config.yaml
n_head: 6
vocab_size: 798
norm: "rmsnorm"
positions: "rope"
rope_fraction: 1.0
optimizer: "muon"
warmup_steps: 200
decay_shape: "pow"
batch_tokens: [16384, 32768, 49152]
z_loss: 0.0001
train_tokens: 184200000
dataset: "wikipedia_en"
MLP neurons of a small language model. Each row is named by its layer, matrix (gate and up: input weights; down: output weights) and neuron, and shows model dimensions 48-111. Each number is 128 + 32 x the weight over its row's rms, rounded and kept within 0 to 255. A neuron's up and down rows have the sign that makes its largest values positive.
After each neuron's rows, "fires before" lists the tokens most often just after its 100 highest values on Wikipedia text that the model never trained on.

L3.gate215 [121  80 148 136 121  57 115 144 159 149 139 125 134 135 126 126 109  85 165 161  74 144 123 138 201 118  69 138 124 134  78  46 113 164 103 161 139 133 197  90  97 155 110 105 116  66 148 173 135 126  90 146 162 173 160 187 134  90 123 176 142 178  98 120]
L3.up215 [ 96 126 175 127  96  78 120 187 124 118 112 149 142 155  79 123 124 103 131 127 117  98 134 164 186 137 135 118 145 143 154  58 155 196  95 130 112 145 161  47 149 150 105 123 157 148 136 150 132 138 111 114 180 192 130 193 119  49 138 185 124 180 110 173]
L3.down215 [ 93  92 141 145 167 113 145 180 128 128 121 150 115 117 127 107 160  97 119 117 182 126 118 141 135 153 126 134 125 180 179  67 130 140 159 202  86 110 170 118 162 134 154 139 104 131 164 144 129  90 116 162 200 154 164 123 148  82 137 201 142 122 165 189]
fires before: "ed", "ing", "e", "es"

L4.gate427 [139  77  97 136  84 186  92 162 155  54 106 115 120 163 179 118 149 121 152 157  99 168 133 107 152 152 132 146 153 180  78 146  93 135 148 179 107 170  97 121 149 152 196 132  76 139 108 109 105 163  60 190 131  95 126 122  64 126 111 155 109 183 112 103]
L4.up427 [194  95  41 111 138 178  98 159 184  71 109 126 152 153 171 110 169 123 148 164  90 142 131 136 195 144 126 146 146 198 101 157  60 133 156 212  97 186 119 135 160 157 177 102  45 133 130  90  73 150  73 170 131 106 138 146  78  78 104 145  88 178  68 131]
L4.down427 [144  98  42 108 108 135 144 175 170  89  85 180 115 150 123 113 177  96 186 148 164  98 159 159 138 143 129 149 161 112 154 160 102 140 119 186 107 133 141 119 163 118 128 113  91 144 134 162  48 191  56 115 105 121 188  93  48 118 135 104  81 116  80 129]
fires before: "r", "ree", "ir", "ough", "an", "os"

L9.gate198 [111 108  69 164 109 132 115 114 116 120  71 115  92 180  98 115 132 172 151 131 115 135 160 112 165 119 153  76 142 175  98 141 106 125 166 132 153 160 201 123 125 143 209 146 110 111 137 160 163 160  69 123 128 149  95  82 137 165 105 144 123 163 132 118]
L9.up198 [115  80  97 151 149 104 152 117  89 130  74 100  76 140  92 123 122 194 149  86 122 154 117 127 124 129 127 107 159 140  92 161 134 100 135 146 164 154 167 154 146 131 249 141 131  87 163 119  99 182  68 104 128 163 139 105 154 142 138 136 116 150  94 122]
L9.down198 [129  82 143  95 190 165 140 148 105 144 160 131 127 120 130 164  83 128 123 117 154 172 130 182 115  73  96 103  65 110 107 137 151 202  49 186 143 143 135  97 116 139  89 145 128  84 146  86 173 164 105 105 124 176 162 108 156 122 151 100 112 115  78 112]
fires before: "i", "ion", "a", "age", "ag"

L3.gate488 [116 151  67 142 218 110 133 158 138  86 139 107 146 183 129  91 129 135 134 133 107  80 111 135 150 149  78 228  91 147 124 105 161 135 113 238  97  88 129  92 105 128 104 123 136  52 134 118 146 168 133 170 111 144  96 183 114 128 154 139 124 143  97 107]
L3.up488 [140 155  78  98 159 162 152 198 145  95 136 117 165 142 109 103  95 144 130 130 119  97  81 162 163 178  66 221 153 135 114  82 150 168 131 152  85  68  86 128 101 107  92 125 140  88 125  72 173 147 133 111 141 125 126 139 118 168 147 141 146 185  83 169]
L3.down488 [131 164 112 201 197 103 156 121 138  55 146 124  95 136 127  79 115 165 106 143 185 110 100 174 164 182 117 221  96 133 138  77 142 108  97 179 107 113  97 121 169 144 120 131 127 141 161 122 139 123 132 132 122 146 144 152  93  97 123  99 120 123  71 135]
fires before: "v", "ar", "lect", "it", "ach"

L11.gate336 [129 117 147 157 125 116 136 120 163 115 123 140  97  76 114 145 142 141 137 146  96 157 114 164  98  85 106 136 112 116 193 169 248 100 146 140 130 177 121  95 127 120  91  96 101 185 196 164  72 119  95  97 142 118 114 101  70 114 128 168 138 152 151  59]
L11.up336 [103  99 103 155 136 128 147 131 127 126 191 115 126  51 110  95 199 118 111  64 136  60 171 112 145 105 128 111  94 143 196 121 119 102 127  99 153 163  78  36 108 143 103 128  70 119 154 136 107 162 109 139 144 140 125  71 108 174 164 147  81 135 144 110]
L11.down336 [ 56  88 108 140 176 160 147 117  96 125 150 112  80 127  49 121 197  72  60 112 107 176 103 128 214  67  89 147  65 127 152 163 175 171 153 129 141  96 129 135  68 139 158 103 137 140 121 170  91 184 106 118 175 102 157 133 121  96  76 133  87 176 166 124]
fires before: "ed", "es", "ing", "e", "em", "er"

L2.gate143 [ 80 112 141 137 149 140 154 185  86 112 179  85 101 128 162  69 159 174 114 132 156 169  90  97 118 160 126 164 160 118 126 115 152 120 121 167 110 101 103 181 108  76 213  71 136  99 165 123 149 161 179 150 120 160 121 121 126 143 151 104 112 182 155  99]
L2.up143 [101  80 107 103 159 125 116 188 109  64 181 115  87  95  81  53 152 153  94 139 194 106  86 101 133 173 111 176 151 101 134 126 172 154 114 143 156  89  86 204 112 122 153 107 107 123 158  88 123 129 150  59  76 122 135 131 130 152 124  96 151 139 132 103]
L2.down143 [139 130  93 174 172 120 122 129 141 144 169 149 125  92 112 100 110  98  86 123 170  79 111 193 139 157 141 144 141 142 140 111 151 175 105 117 104 165 161 158 153 103 174 122  58 132 122 103 111  97 116  91  79 108  75 156 115  89 180 107  92 117 103 165]
fires before: "v", "lect", "ar", "ach"

L7.gate338 [114 166 154 125 127  75 136 114 110 198  91 149 129  92 177 157 117 115 143 191 138 130  93 153 142 106 138 100 104 147 144 115 118 148  92 107 145  60 155 176 125 117  57 101 192  81  74 123 144 134 155 160 142  77 103 110 123 132  89 110  81  92 161 138]
L7.up338 [128 198 141 148 129  61 119 110 138 191 129 154 144 103 133 110  92 117 119 105  47 154  94  81 145 104 132 144 146 125 124  89 117 137 127  68 102  82 128 153 159 128 118  86 145  87 136 134 128 175 192 119  96 117 123  64 165 104  83  97  98 100 100 115]
L7.down338 [127 150  96 125 158 135  98 160 161 159 157 107 122 116  72 142 152 172 117  89 107 166  99 168 132 151 120  98 141 108 119  79 169 151 113 120 138  45 162 120 114 133 148 129 174 144 126 135  79 114 137 138 138  95 165  85 141 105 114 131 157 132 120 139]
fires before: "ough", "en", "d", "ust", "iv", "ist"

L12.gate493 [106 122 119 147 100  49 119 163  79 124 122 114 113 120  78 134 180 141 108  85 156  93  97 163  94 177 124 140 163 198  62 132 105  56 125 139 143 173 167 144 153 119 154 118 156  87  96 156 124 152  89  90  70 129 132  76 173  79 123  87  77 101 118 132]
L12.up493 [186 142 105 118 119 123 129 123  97 157 167 150 120 149 138 110 118 146 115  82 180 182 142 127 174 108 155 112 124 154 146 140  87 133 154  97 139 135 137 137 146  92  68  99 119 147  83 146 136 127  93  72 143 112 123  97 126 133 158 110  97 135 130 103]
L12.down493 [ 93 126 150 105 168 168 141 125 150 105 117  87 123 162 135 115 143 127 150 134 108 138 133 178 171 149 133 120 149 105 113 100 161 108 109 109 136 154 137 150 114 100 112  64 133 205 164 102 129 122 168 142 102 108 117 165 122  82 124 142 145 107 206 158]
fires before: "g", "ce", "m", "y", "c", "v"

L12.gate307 [125 107  67  70 125 177 146 167 130 167 128 123 103 130 116 173 171 138 116  82 149 123 166 165 121 204  96  98  59  95 125 129 120  96 102 159 182 136 172 152 127 101 154 125 112 118 206 115 118 115 100 148 145 130 121 109 103 177  93  93 137 133 138 101]
L12.up307 [146  79  93  86 112  84  98 164  89 101 126 125  93  81 105 141 109 102 158  92 107  87 138  92 160 139 109  61  96 128 181 176 180  96  96 195 143  85 101 179 125 132 189 111 125 177 168 121 123 138  87 150 114 146 127  86 148 126 178 108 104 162 164  85]
L12.down307 [156  82  81 133 160 111  98 125 138 147 120 114 119 150 153 149 102 152 140 144 111 133 137 132  98 109 161 142  83 132 110  87 121 121 100 127 145 229 134 113 171 221 145 144  95 193  89 233 150 135 117  98 175 115 143 139  95 130 111 151 127 115 145 106]
fires before: "ion", "i", "e", "ard", "ire", "ul"

L3.gate140 [ 93 153 129 173 185 168 153 138 174 126 140  96  64 127 159 103  81 178  94  49 155 117 111 132 151 195 125 145 182  90 113 138 107 129  95 166 139  65 127 163 159  80 135 131  97 111 167 104 141 158 105 135  87 125 124 114 107 140 133 116 108 178 161 151]
L3.up140 [113 104  96 152 188 125 123 175 147  76 148 151 123 123 114  52 120 166 123 103 186  78  95 137 102 170  95 168 158 136 117 158 134 129  40 197  92  60 100 119  74 112 142 106 119 128 134  75 122 132 124 114 100 124 116 105 113 182 162 118 158 123 171 115]
L3.down140 [131 184 108 155 213 137 139 145  96  93 154 116 109 123  89  70 112 135 102 147 200  98 139 157 114  93 176 172 156 125 141 143 125 124  57 171 155 134  92 158 171 163 139 114  85 154 150  64 129 137 133 138  86 111 101 108  77 143 128 181 126 147 117 108]
fires before: "lect", "v", "ar", "ff", "ach", "it"

L12.gate221 [139 132 151 116 105  91 135  96 148 210 120 137 112  84 110 100 163 147 169 137 173 130 100 134 154 143 155 133 159 115 147 107 119 146 157 118 124 145 179 151 134 102 145  81  53 162 141 178 106 120 127 167 118  20 205  79 150 174  97 100 111 146 115 180]
L12.up221 [121 128  63 144 120 210 135  88 100 110 118 106 112 138 166 160 175 153  27 159 180 102 151  98 203 118 136 147 126 126 105 116  65 126 117 108  75  99 148 147 112 127 152 105 102 112  96 138 106 132 113 147 105 112 134 110 105 135 106 129 131 132  97 125]
L12.down221 [ 99 165 144 129 113 118  99 121 104 161 114 135 152 167 125 130 148 145  82 151 119 162 134 118 121 124 136  67 145 113 156  91 100 160 160 128 139  88 108  99 125 120 147  50 151 130 109 145 117 173  85 124 123  59 143 156  62 163 117 135 119 132  98 139]
fires before: "or", "is", "ough", "ational", "at", "ic"

L11.gate250 [141 189 125  77 134 174 154 118 134 120 109 133 107 134 148 145 127 139 104  97 120 107  78 151 169 132 141 163 190 200 115 168  94 131 138 161 137 166 167 140 126  84 173 108 110 174 104 211 138 205 124 136  95  77 173  86 113 144 169 133 115 182  98 136]
L11.up250 [177 222 106 104 176 197 180  83 138 128 144  91 115  71 138 103  90 144 123 104 180 121 112 140 104  99 130 166 107  80 170 160 108 125 115 159 139 180 117 137 133 143 158  96  65  93  85 118 170 143 103 141 120 129 106  90 117 147 154 141  31 184 101 143]
L11.down250 [137  79 139 121  79  79  79 154 138  46  97 122 137 118 104 117 165 153 119 176 123  58 111 162 128 114 145 163  86 141 180 151  49  61 158 137 123 127 121 130 148 126 113 112 133  81  94 145 121 137  89 183 187  88 114 151 104 136  99 185 128 137 118 130]
fires before: "r", "is", "ree", "u", "ough"

L12.gate415 [100 141 118 173  63 118 115 146 147 131 159 100 132 172  94 133 162 156 107 155  36 173 154 152  89 109 103 144 149 103  99 132  94 130  91 124 171 118 151  68 131  70 170 145 104  86  97 115  96  93 104 126 146  80 152 233  88 126  75 173 141 167 134 132]
L12.up415 [ 94 162 117 172 113 106  97 163 159 127 144  81 133 146 125 183 160 172 147 148  65 112 129 146 125 123 153 133 171 120  88 117 157 140  68 138 110 135 143 130 127 136  89  99  93 117 136 154 115 142 123 116 194 141  86 180  98 121 194 103 131 158 168 125]
L12.down415 [137 106 126  69 102  97 197  97 180  53 128 118 141 122 125 134  67 108  99 107  96 114 160 150 159 115 129 109  94 135  99 107 185 143 169 107 106  57 108 218 176  93  55 105 142  86 179 126 154 152 111  53 146 109 129 142  87  72 121 166 180 107 147 103]
fires before: "ed", "ation", "e", "ion", "ing", " |"

L12.gate112 [169 116 167  91 160 122 128 139 109 168 122 133  84 136  87 199 117 154 149 144 114 131  99 127 114 195 142 135 173 138 112 116 136  71 172  97  72 147 166 102 129  82 105 143 170 121 101 172 113 169 105  99  85 123 114 131 142 163 107 141  70 117 195  91]
L12.up112 [160 136 171  89  84 129 142 108 158 182 131 144 138 135  91 166 127 150 169 150 127 156  57  91  90 164 149 116 118  89 123 141 134 107 181  87  55 120 156 140 167  70 122 132 179 141  97 160  97 144 129  85 119 127 128 145 130 121  81 141  61 149 155 103]
L12.down112 [ 79 161 119 101 240 183  91 176 114  88 132 108 140  95 133 134 129 126 116  66 151 144 146 163 112 150 133 166  91 148 111 132  99 171 112 158 165 140 157 143 100 113 145 162  97  51 128 101 102 140 156 138 143 172 161 124  87 164 155  78 114 115 131 174]
fires before: "ent", "c", "ents", "v", "ence"

L11.gate173 [148  93 143 133 149 106  84 120 152  91 140 175  81 121 143 138 143 144 139 138  67 119 155  87 132 208 117 128 138 120 141 127 190  64 102 152 137 149 124 118 105  97  99 145 108 143 138 140  68 150  69 115 171 109 135 150 129 135 131 248 147  95 142 137]
L11.up173 [ 94 156  81 144 163 174 166 181 158 155 107 124 135 121 134 115 121 115 110 110 120 168 124 118 185 163 146  84 144 143 104 176 190 120 110 110 120 189 129 144 141 131 133 109 125 159 151 138 100  92 112 138 118  74 123 148 112 180 156 165  88 128 113 131]
L11.down173 [138  86 142  85 115  95 123 126 124  59 152 108 106  60 133  91 111 135 118 147  42 145 172 158 148 116 141 157  62  95 206 131 199 147  91 139 127 151 127 117 135 100 180 115  65 135 129 113 101 108 124 134 133 119 175 103  97  54 163 117  66 142 107 140]
fires before: "i", "als", "ed", "e", "es", "ial"